Weights of a small transformer language model.
Size: 10 layers, width 256, 2 heads of 128, MLP 1024 tanh GELU, vocabulary 8192, 10.3M parameters.
Architecture: LayerNorm before each block, biases, attention and MLP in parallel.
Training: a variant of Adam for these matrices, 178M tokens, 10859 steps.
MLP neurons of a small language model. Each row is named by its layer, matrix (up: input weights; down: output weights) and neuron, and shows model dimensions 16-111. Each number is 128 + 32 x the weight over its row's rms, rounded and kept within 0 to 255. Numbers have three digits each.
After each neuron's rows, "fires before" lists the tokens most often just after its 100 highest values on Wikipedia text that the model never trained on.

L5.up614:151061127120132153142151153203172193158146130053072133188159071105120121125117166096101200098103113149131127109136109109168116075119125069121143139078111124141137128117089095118115119118083133105080150160106114189048113152168090077152104176101162166090139127067174130152134141176146102170
L5.down614:145119103129144146139199084121154184093167161083096137115118137063051082149064089180142100143147093147087103082100085131090069130121153174143157113129094108090108114139129141154154121118161126175076232109092123164111172184052104182102140125108144093134087160109150169165185099098055128078
fires before: "-", "\n", " |", "6", ")"

L5.up121:093144087157104185186136118130172113146132098080138110175163105149112101118111092130169165111149143083171133119164150126147110154123138126089122143094120073121136138110095146073090162130138088087139159092099121130094124161128159087127118143159164184116134085138150147182083080171096118149
L5.down121:074104178124105163154145095148112150163151160151154107148157114190115103117135115154112163070104161084132131102180116084125126133116107123127118139080088105062070134114143109061117124126179122133062113122201132133092215129103108161143177102116137081159122130162162108096123153162166159096
fires before: ":", "–", "\n"

L6.up394:112097082108116050125091151157145151075168118118099156140117136123130088121100157135116191108119113127172159109175172098132103117167129075134176123141112152083133144129062106111127162114161154139124100146159071124088107186168123154167165132165080127119119189052150132106151190094159142076
L6.down394:126100115079132062102048140144145175105112156110147082199118105166134134132139102156156158096140114181167058150134155110132143114076155115115160127137119156119132147147073121111107097119133141142147086106127081047119083135164104134165112099107106117149149137105104108100137173152142096149
fires before: "-", " by", " /"

L2.up294:109129129096135093153167125165127175133159167110173155151165111136125093134132171116040172137122128162112111124155160083144096098142115137121120129102137079135188132111162107065131093141086098126106056155086175166175072171124117046164083156156150136121185152106151161138081144089138115139
L2.down294:134134180109143140143139130119168120119137110135176127117096137064129099111087162110100157105168175159164178124125136105095137121169201192119147061113113056144159100088125148150078132116098115092131107089123131117111127137144120164132079056136123165123084181072131147126131145122159138082
fires before: "–", ":", ")", ",", " |"

L5.up476:105146065145119229140149075129198160134118169119125074151148171167108088111105084142142117148069174088163125099095165064139089121124111110133147139107144126129157129147097183122129142158136123159161133149103125126171092108107153099140131134111112196161179112158122196182143079105087125116
L5.down476:173115082136127122150146159173119156132179087115150117157128121126142128125144143140136101077170096101141120114161118159135086127123115130079127127121138103089093104072126115096165063085154131125142111133095132151062146138164167111134158183124144097133153093087148163122153165110107051125
fires before: "\n", ":", " (", "\n\n", "."

L6.up511:089190116149143085147124120095131161045171113148119118126118147126147126123126152132093133114124154125109191119142152129106127109156184130114116143197118126106180143062147065070115092129083102132144119131228132103171078127104159080137174144131147128133157180068138119174155110090143185124
L6.down511:092080135185131101096107108086120176153148100217089106170157088095076136131098170159133156140147116153127085074180082196155162143187138153146146148189158175147113130085073104121106086142092123140153070123111111139147143118179159067127131132119116172126156087121136103164139147139117132080
fires before: ")", " (", ".", " mi", "C", "F"

L6.up430:127121084078110131158090085141082126086134138160129095135157159104144120125077046124141221110129167148157124078108195140131118109083136102173053122140148151142108133140055130080137147151118133174150133179137121071133134151105142125151132162148125163130191109113143140158074139178104131085
L6.down430:157108114159117178139164132128144146087207165113100071188152142125187089144095115144064147138100144129128098149145148144128111093177184116073118110174081152142135103084089156149110101083072131140175171135116141137109089142167209112140154148137119175146113104077090102095116182086110093088
fires before: " |", "6", "0", "4", "9", "7"

L5.up52:074151086170098134096089108120169106184141120137084171135126139056133169120126092106178191177137125145122127111164099130108143118149154119057165123142116113099128137132083116109170149163122138109167094136119131119107172147169127103142128140138164155136183158121153156129123101133148117130
L5.down52:108168119126142147184112107093148134108123193088141176084157077183138146121105091113131115117154119136210108101055139132150146148149134099118147124109124146139128114129166117100126118046111131080144156130165093189118127164125137161144141134155133163126116132116169155115102111108146090075
fires before: ".", ")", "2", " (", "{", " −"

L6.up335:108124163139118146128086126145105081153140129107125139152164156156129133109172130170086156157158115167127129188147083116169115126096127126088185034145128205199079128096137146118094074109107084170159126082151139179111125212176103085105096144070040114115127125113100089106067127156137086105
L6.down335:133086086113114147173212151096178203117124063171113124091105123120156109125126162127065149101160154145129190124091127166117187071133184134118164156192152094092132114117086144149076160107093154106147126158214154117152063091085155145125158182130144092200104073157145148102175101137133143112
fires before: " |", " Party", " ("

L5.up593:103126161124137089168164145125089135104189134101120119125172070099089126127212188102137095087164079097128162152105112101099104124092138142163033150155093094080105147069123120145081112071142099096120142118137063139140080184174166089135131168114053123169136103166086124140121095143140119127
L5.down593:104073104086114131162148123163143091142165159096108104148143160123139111107128102132094147117160134139141109119138181128172122103134121128120175211126150171147165132155104089106122184131132138104128102104120123148150083060121139121173183105104122098151073102147143146130093148126111117106
fires before: " to", " by", " in", " place", " on", "ence"

L6.up243:152168042166116124193116077077092166088162152084137122133135082070111143115077121118120082096176126152167223114099124127159094114075148086043141134182151131090121133090128161138139140123084092094137122090094134114152083132101171068127138170144124164136144190114131159111153122118099085144
L6.down243:151117060150112137162140167138093133077118031106101109116144115115105110165154113176150134149124130132163136084187118164106122143122114161135081144133157128103117112082136151123164147116099130145160096159142172091117122134119114128128137161159184136132148115137133215107108128119138123166
fires before: " |", ")", " mm", "\n", "."

L5.up484:141067136184092156148155140211111139107188094134131098190163093121053109123092162164110144129138103156160201116105120119157154146095149120111129093159124162124158130122153120154030136137084162053113119165150100148084078188124143130117132144117119142105157131069094102125085109113127111094
L5.down484:109119136135060107121145130094161140129076125108151133167086132170159171119162071128144127129159108171223121120128139126139172179117109103105057122128109128125136125121154091122164154184132098072111070201187159149185197116141152112093108176137141137132142169138157146156091084071126162098
fires before: " |", " (", ")", " Albums", "F", "/"

L2.up875:177107137094112149179117122120159113073117049099140169157097120149082106131157174106127133164151152180153138089067134157159138112124139141107104069097122152119054126062129154119147190104115120133104045100098118131138080127110171095080190150176145110141117145115115145133117142097072175151
L2.down875:097141166066197191147154076168147087113123135113127142176175147110113155129167085083053107042076152144091101184118135139119153139137118129115155124136105067128119122162155123158132133160097131185129088155129128131124138172155043121154169149147189093138102130105156095123111154111086115219
fires before: ",", ".", ":", "-"

L5.up461:110095162101119126137078122178135141069135145129109121193167146120123103125109124111095219128159225151144155072128168153175111075149119149149171087153077134126106148124152100051107142130121134107064139095126081092100114070147104112104124107135062133102148104105184115082113164099125134171
L5.down461:164154087118088127082145127127153093113104087096112178127096184091170081112025100101077142099110139118159093146131145098083110106145070127119100149079123080133151141176134132113080087140126122148150114118125141178083108137097158125157128128142116050135177118131100099163163082122095104191
fires before: " |", "-", "–"

L2.up413:055158087146108202168101147117140104091131125103070142113156127133110092126072105104140098194107193120150101147123139087140101159174159140159113156115146161102145152117132157126096152086134123100060085156094108093078077157137160106091073161172142106150176129179143155156136117153129158053
L2.down413:113100135134134137253121165111129103125119113114146142147179132128058117149157070134084180114165148145106159196123102106127175083102117131160137129115148142127103119146145108118116077114200169132117075158121145045154085201100094094111076176190107154145151143124079140158102113080151151063
fires before: " as", " in", " a", " by"

L5.up253:116188124133111123177115140147109146128123165163135108090128106137113090106140116158103193099197162096139132080132148153179107174213077117095130150092106118135134135088159131060098145094085126131113163112084076158103105178089146076087126097078134133120180116150151155171130139077127130142
L5.down253:118174122084113161155070096140117102130115113108120152094100149120134147124158053135118187167164120171136134105120093096124070088193119105090130164131117082091124135119107130092089124153136158147119112144077068167148127130099158121090132125070171156137138109122152168132132126082115150159
fires before: "=", " =", "\n", " and"

L2.up21:114118172153119072099123146127065081131154167144108130137109149102118085122142160102151131161174180171142185133121141112187093142081101129121119119078151108099128138119107187090083110142161071139136088131068128152138099195166186106148124145150094080138146180153097115143103165104167118153
L2.down21:141104124080120074083177147196156159116142132066107080166154123108113091112165163152088092144154121135108085152182155134119087119150110135130146164134112133141069150192095085099134162192124141084092142130079136132151113075076120049121155084136113071161109150100120191141197127169143104106
fires before: ",", " the", " to", ":"

L5.up629:132202112130102137162080124138129108119118135159115109126135123117112123114138103158129128121164169072080096087112103147151156170201106145116143137103104146124080147089142131120166227130106111147138142127089069133073111179088116068103089117154110138133158095114162114155077111078149156164
L5.down629:083148080064083156123067129114128115126162156151125137141097122092154124116073121158194130137183148118124104085157123074140117156168094111126169161150156168090098162187113128115150065108097131118127096123175113122185175144097087166079033106106191176074161123132135173141086120123162130152
fires before: "=", " =", "s", "\n"

L6.up263:134128136148143176170147083131154095131093092105119111148124116151135123122164147196148172099103187147110079118109109135102139070099160104128112149183097120077056130128176070110161148095111158125207095079132131215106096149172133034077147190155098140167137095081142162063128163038153149100
L6.down263:183084124153146146054131135141146144135138150190159153119165100159180115103106096133111108107125145130137112126105128144097158089155159107084076075101156070099118117103131140062097115155123138088089089110049112151086078103110146109161108181124137094117138161111187125186043098185120091126
fires before: ",", " to", " he"

L6.up434:114106146102118083144106141171159128140127104145121151172072046137061088121150112119100177136154085139160113146151178085163060148084078107090128161090152132160151135120127090120097098155108128124133081103176119156081118175132139117123075098103168101121125100161080164127055106122105112166
L6.down434:119132105094115161171109105154119187107159164162140142111068196139138149119133134187111141135064089102144103126103147147114176128119144108126150090149127093167117115071187211093095172107144112082120168105201162143118076104123099085113134162115144165182130168074096158139131182124167152122
fires before: " |", "|", " =", "="

L5.up503:086130134151081126185127106148101158127158168136107071157168139114097146122124132091122171128141130132165133137132147106158105173142088129093160115122107195176086139086110101115092167195106117147130106118154082136116103179119100057135107120128141091087164100110090112150063086102165139166
L5.down503:104119104090107102166108103135183148088140077137117107124128063159151129112098119186104117095156139085132134137197134120111108178186122113101149115138118119109077121166084117081099155091125130130139115154116082103170127117138126115112109089099096085126111140149087164142153139101168202137
fires before: "=", "c", " and", " life"

L5.up478:123068127169094156199152066159196116132121122131132103142163129100112131151117134195146199082099137130120147102076107101164184069114143123105139065158100121102124120189103119112137125152114188039094105151092163146176114151123092064118128127131160111122148116095155191150101118088148129081
L5.down478:110098138104131076157148077150080132088079114143129146179100111146112123126151120149082106108147152159109165112141192117142074097128126143097147117119102088146147023139154103139092169022122122091165141108137133146169187135128151147090102110203112174110104122073137167179113087132111119125
fires before: " |", ",", "–", ".", "-"

L5.up329:156113166167126128115187126231151101156142145130093092154148095184128121112170081171129117144146137138178151141120134092136107105073166107121119114145140103124169124128111128154136174095143138097115089133077150129169104166137148109142116098123160187155129091169138185158105093126127091094
L5.down329:104157140153112178098157069099115102077109147191143161125163128171116107143089152090082088118131101125122101164115087129136076171127163125150216092135151135130131124130131141101158157116116172173212068116068132077097169135137032121149144119131086142182125107110127122148136201087151161132
fires before: "–", ":", " |", " –", " -"

L2.up843:118086129143134125140161122139088166124158171092131043133147105164117061122179135134128089151188169146117104168114175130110097081145128147149115169117127130145170154101147123109079196098153142130091097158105144110126084157079161122095112108131067136149141110070100173153120109127074137117
L2.down843:130094155072125124106143096085117132125129138083135100111119149152114208126138109110154113091177143122124135120132078078185099138123170132142128189139176161133118150158120146159126123115118140086183152101036141128200211139083156077106135169135144131103143167076185059184209142079163116150
fires before: ":", " of", ",", ".", " in", "s"